MLP neurons of a small language model. Each row is named by its layer, matrix (gate and up: input weights) and neuron, and shows model dimensions 16-79. Each number is 50 + 10 x the weight over its row's rms, rounded and kept within 0 to 99. A neuron's up and down rows have the sign that makes its largest values positive.
Before each neuron's rows is what it responds to, as a language model described it from the Wikipedia text at the highest values.

Word-final plural-like suffix pieces such as -ies, -es, -les, -ents, -ations closing a split word, strongest in Spec-ies of taxonomy infoboxes, e.g. famil-ies, gam-es.
L3.gate453:76 60 54 42 49 53 48 42 59 58 63 58 55 52 36 52 41 53 48 61 53 50 61 52 58 54 51 54 32 42 50 54 40 51 46 42 70 47 29 41 34 48 47 44 59 32 29 56 54 46 59 48 50 60 27 26 59 56 64 61 59 59 62 54
L3.up453:56 47 49 56 49 43 60 61 53 48 41 55 43 57 47 55 37 73 71 53 44 42 54 42 58 63 66 54 53 42 51 43 47 66 56 47 64 42 37 54 43 74 42 67 58 34 49 55 74 51 59 36 57 60 45 28 57 53 57 64 28 45 47 35

Hyphens and en dashes, both inside compounds and ranges (load-bearing, non-integer, 1938–39) and as list bullets at line start.
L3.gate559:69 73 49 58 62 57 43 57 48 46 47 50 52 40 54 76 43 39 50 47 39 41 48 33 46 40 50 48 59 61 59 61 60 38 72 42 48 61 54 28 47 70 54 48 48 38 63 47 42 54 41 44 55 62 51 43 59 62 63 53 52 58 47 67
L3.up559:71 71 56 61 73 57 53 48 46 46 51 54 46 47 63 76 43 40 58 51 53 45 56 39 47 51 48 47 51 61 67 55 67 48 62 22 53 58 52 39 53 57 49 47 42 35 59 42 42 40 38 42 58 57 45 40 59 61 67 57 58 62 51 68

The later fragment of a word split into several tokens, often an inflectional ending, as in refus-es, rectif-y, su-ch, procla-im-ed.
L7.gate352:32 49 44 51 50 52 42 46 49 40 52 61 44 47 43 57 46 38 53 39 53 39 48 64 69 75 59 52 61 62 44 58 39 69 53 59 49 45 41 54 41 41 33 62 73 48 44 37 53 44 45 44 51 39 62 70 48 37 57 51 31 62 52 37
L7.up352:58 40 42 36 67 61 38 40 43 52 48 65 30 54 45 45 39 47 42 43 55 58 52 35 62 48 57 53 60 48 48 50 43 53 55 58 42 55 46 41 67 48 38 61 58 52 42 46 67 35 36 60 50 21 61 53 32 42 51 48 51 70 58 28

Word-internal pieces "n" or "red" split off inside names and words, e.g. Joh-n, whe-n, P-red-ators, Alf-red-o, c-red-its.
L3.gate251:49 37 63 66 67 54 54 44 32 49 55 35 49 50 42 70 49 65 43 50 55 52 53 61 54 54 51 45 49 54 55 65 42 54 43 48 66 67 57 45 30 35 44 49 68 47 46 45 59 56 68 57 50 50 59 40 48 46 35 64 52 40 64 35
L3.up251:56 40 64 53 50 56 58 38 51 50 46 53 72 56 57 57 46 63 49 55 39 61 47 63 67 50 56 51 46 41 44 21 48 40 59 46 45 63 53 27 37 64 61 72 65 42 59 37 54 41 49 58 49 55 56 43 43 57 35 62 49 30 29 44

Final or middle fragments that finish a word split into pieces, such as "ad" in lead and ironclad, "ain" in main, "an" in loan.
L7.gate639:52 52 50 48 72 67 47 51 53 43 44 50 70 52 56 55 43 57 47 39 58 41 54 47 48 54 39 60 36 46 59 28 39 60 52 53 64 56 52 47 50 40 57 61 55 47 43 43 46 53 43 30 52 56 66 65 53 66 54 40 53 37 59 39
L7.up639:62 64 48 41 50 46 44 39 58 67 44 39 53 63 59 41 50 67 42 45 49 43 58 29 56 68 56 55 44 58 46 49 53 52 45 69 36 48 61 44 47 45 46 62 55 32 49 51 47 73 48 45 80 60 56 53 55 35 48 46 62 46 64 67

Word-internal fragments "om" and "n" inside split words, often names and tables, e.g. W-om-en, R-om-an, D-om-inik, acc-om-modation, Joh-n.
L2.gate154:65 30 57 49 59 62 42 50 57 49 50 53 54 51 50 50 36 52 58 58 58 59 53 43 48 35 53 53 34 46 52 42 46 52 45 57 67 58 53 37 56 49 41 71 59 59 70 41 61 50 48 53 48 40 43 48 43 59 55 65 50 35 52 38
L2.up154:69 38 66 36 44 58 58 40 48 37 58 53 55 35 44 47 52 54 62 51 45 54 54 61 64 54 49 52 40 41 46 37 55 66 44 46 47 61 69 53 16 57 54 46 56 43 47 55 61 55 47 66 43 47 55 35 61 26 52 61 51 52 29 31

Short letter fragments in the middle of a word that has been split into pieces, mostly names and places, such as Ken-n-edy, Ten-n-essee, cont-in-ue.
L7.gate287:44 44 35 55 49 65 39 31 50 58 30 50 56 33 53 48 62 29 46 42 65 64 47 49 26 41 58 56 46 51 55 33 34 66 61 51 46 59 61 52 46 54 71 53 56 55 51 58 39 45 43 67 40 57 55 63 52 53 52 49 58 47 54 51
L7.up287:47 42 40 82 48 52 40 62 74 80 39 46 39 45 52 55 56 42 65 40 54 59 64 50 58 40 51 50 27 56 50 54 52 47 54 48 48 49 55 36 42 53 41 63 65 52 32 38 48 55 35 62 52 45 54 31 46 54 59 43 54 42 40 43

Fires on a split-off opening piece of a word, mostly "st"/"St", as in st|udents, st|rategies, St|ate, st|atues; occasionally "m" (m|arriage, m|oose).
L3.gate118:39 59 38 57 37 47 48 28 60 59 29 55 52 40 44 56 56 44 36 52 49 34 54 44 51 53 42 51 47 45 62 42 53 59 60 39 56 41 45 36 68 54 51 65 50 57 41 62 49 56 57 37 63 52 55 56 50 51 54 26 57 54 45 45
L3.up118:50 61 44 32 48 47 59 57 42 47 40 38 51 48 51 54 63 41 58 37 46 48 61 51 37 37 54 49 57 52 45 41 46 40 49 38 47 52 48 47 42 45 67 53 51 43 54 47 51 66 34 53 20 56 68 58 46 45 52 63 68 38 41 57

Word pieces spelling ch, mostly inside words (exchange, archives, branch, such, technology) but also at word starts (Chairman, chain, China).
L2.gate455:56 68 51 59 42 35 46 50 35 55 57 48 66 47 39 70 53 49 41 67 67 41 58 50 58 59 58 51 47 57 48 43 48 65 44 44 33 54 43 44 54 58 57 50 54 56 38 44 35 33 42 48 61 49 54 43 46 63 41 44 32 34 36 44
L2.up455:60 59 62 65 38 34 44 43 24 39 64 45 51 50 39 78 47 41 33 64 55 40 41 58 75 51 59 35 44 57 55 43 50 60 48 55 45 60 43 43 59 28 63 43 67 47 46 48 37 43 47 49 72 42 47 55 62 51 36 50 39 34 51 37

Mid-word "ad" or "ade" pieces inside words and names, as in Padova, Stadium, Belgrade, traditional, Canadian; more weakly, blank-line breaks before section headings or lists.
L2.gate302:40 33 60 30 51 37 57 58 50 52 34 51 57 53 51 56 48 58 43 31 58 51 69 66 34 43 67 38 62 67 40 48 56 38 46 61 52 57 39 63 46 36 43 53 50 44 66 46 61 54 61 40 52 73 68 70 52 50 37 56 42 36 71 52
L2.up302:44 49 32 61 59 42 63 55 45 65 72 42 50 55 31 35 53 55 40 61 57 56 42 38 61 68 60 54 39 51 57 38 30 58 44 63 49 57 36 51 48 37 39 51 48 49 53 40 61 55 54 54 39 60 57 47 53 70 38 52 34 50 55 46

Word-internal subword pieces like ate, ac, or, ad that split words mid-stem, as in st-ate, D-ate, Can-ad-a, Ge-or-gia, repl-ac-ed.
L2.gate365:61 69 46 26 54 44 70 56 49 48 49 43 40 53 58 57 49 58 53 54 65 48 73 51 52 32 39 51 57 49 43 28 55 44 32 47 66 46 52 61 46 37 37 47 63 56 37 36 49 52 37 55 57 46 41 54 52 35 38 57 45 53 41 36
L2.up365:49 53 44 44 54 40 52 55 68 44 45 45 54 79 40 40 43 52 40 45 54 44 60 52 48 57 62 53 81 41 52 26 56 59 30 54 52 54 35 48 39 40 56 44 56 55 56 58 71 47 40 30 37 52 32 56 45 67 48 53 37 55 60 48

Word-internal fragments "or" and "und" split from the word start, as in auth|or|ity, n|or|th, hon|or, w|or|ld, |und|er, S|und|ay.
L3.gate523:60 62 36 68 49 51 40 46 45 58 48 50 45 52 66 59 31 53 43 59 49 48 54 55 76 60 66 43 68 50 41 44 39 58 39 49 54 37 35 44 33 32 49 65 55 43 56 57 52 61 53 39 44 45 50 43 49 55 44 66 22 45 50 55
L3.up523:58 45 41 49 56 33 54 37 70 54 39 68 47 57 58 44 54 58 63 57 50 56 64 47 68 41 73 51 57 54 65 53 35 46 48 54 46 31 35 44 20 44 55 44 34 24 55 41 65 59 54 42 47 42 52 55 48 63 52 58 49 62 70 46

Mostly hyphens, as list bullets at line starts, in compounds (All-Star, long-distance) and scores (1-0); also word-initial capital C or G pieces (County, Colin, Games).
L2.gate410:55 58 41 32 56 50 45 48 47 49 59 37 50 25 57 53 40 38 54 67 49 52 53 37 67 52 55 56 38 40 57 37 61 59 48 50 56 51 48 62 53 55 49 44 46 53 66 62 52 46 50 61 61 36 49 48 52 61 60 64 43 41 52 60
L2.up410:50 58 40 40 40 59 50 45 45 42 52 30 44 38 49 59 29 40 45 67 52 54 47 46 64 65 47 40 41 48 62 59 51 79 67 53 65 46 66 58 60 51 43 40 47 49 63 48 60 44 51 52 55 38 53 53 54 45 65 69 42 43 64 51

Hyphens inside compounds after ordinals or prefixes (17th-century, All-Star, part-time), plus mid-word pieces (s-chool, est-im-ated) and "to" after return or second.
L7.gate512:62 59 44 36 63 58 67 51 39 56 48 35 52 44 62 56 48 61 65 56 51 46 36 52 34 47 43 45 52 52 49 61 47 48 35 51 54 59 58 49 32 60 39 59 48 33 68 53 47 37 54 54 59 64 47 27 49 62 67 57 42 41 45 49
L7.up512:53 60 54 32 63 63 48 47 34 61 55 54 45 28 36 66 48 53 51 62 50 55 50 52 49 42 60 58 53 50 49 30 38 46 50 80 50 59 57 62 56 35 46 42 47 46 58 52 54 56 36 47 42 47 28 53 55 52 47 48 45 58 49 34

Interior word-pieces inside proper names, like Singap-ore, Rokk-or, Kirk-al-dy, and the bare space before a year or day in dates, like September 1886.
L7.gate340:30 56 44 41 54 39 56 70 47 48 71 68 43 44 48 50 57 57 44 47 55 47 53 41 44 58 45 52 52 62 52 76 64 50 26 60 65 52 50 44 54 54 37 32 31 43 60 58 40 45 36 41 38 43 46 36 45 60 65 49 51 41 62 41
L7.up340:41 40 49 49 45 49 61 37 32 49 54 60 46 40 51 39 47 48 61 50 50 47 67 40 47 66 61 51 48 43 41 51 56 63 35 48 52 48 60 52 60 48 56 40 33 33 64 45 26 48 48 56 38 37 50 32 35 43 49 50 48 41 41 53

Non-final pieces inside highly predictable words or fixed names, often in infoboxes and tables, e.g. United St(ates), King·d·om, Beij·ing, U·S Route.
L7.gate458:55 45 61 50 59 42 49 47 52 53 28 62 56 54 78 37 50 61 48 27 57 39 51 58 46 36 61 50 36 58 49 50 40 47 40 60 52 57 74 36 43 40 30 63 62 44 53 56 74 39 45 51 39 50 53 35 56 34 62 50 43 30 50 48
L7.up458:49 42 53 53 67 55 53 59 36 55 46 44 50 26 45 46 42 52 67 53 49 41 51 49 45 57 41 52 39 39 50 69 47 46 61 49 42 24 52 60 43 47 66 56 56 55 63 52 56 35 52 32 31 59 38 57 47 62 47 51 48 44 37 55

Second or middle subword pieces that finish a split word, especially "ree" in th|ree, G|reek, f|ree, "iv" in g|iven, act|ivities, and "any" in m|any; also whole number words like two, one.
L3.gate423:54 38 50 45 58 41 55 48 39 63 71 39 60 42 44 45 50 43 45 60 37 62 50 50 63 33 55 43 42 35 56 33 28 48 56 53 54 46 48 33 54 52 61 55 54 46 45 51 42 62 38 38 62 41 60 43 45 54 45 43 52 37 70 52
L3.up423:47 49 33 67 39 50 61 46 51 67 51 44 45 31 55 69 49 60 44 46 51 38 31 40 43 37 21 48 63 37 42 29 47 60 48 56 60 33 49 49 31 50 58 40 48 72 44 50 53 71 59 34 62 37 48 46 50 37 49 38 43 49 40 44

Word-internal subword tokens im, ill or am, usually after one or two letters, as in T-im-es, W-ill-iam, h-im, stre-am-s, v-ill-age, approx-im-ately.
L2.gate679:47 58 47 60 58 53 45 47 59 37 38 34 20 31 35 68 50 35 50 52 67 34 55 39 44 59 40 43 58 45 43 64 46 65 47 56 49 39 54 40 32 57 35 52 50 49 36 56 54 55 37 47 48 45 56 58 49 60 64 55 41 47 47 51
L2.up679:32 42 50 48 50 65 43 47 52 44 57 40 35 34 31 65 60 60 65 48 53 31 49 39 36 67 49 27 65 50 40 50 49 45 46 49 38 55 66 39 39 60 34 58 47 42 45 50 53 58 42 43 47 40 61 49 53 59 63 39 49 38 50 47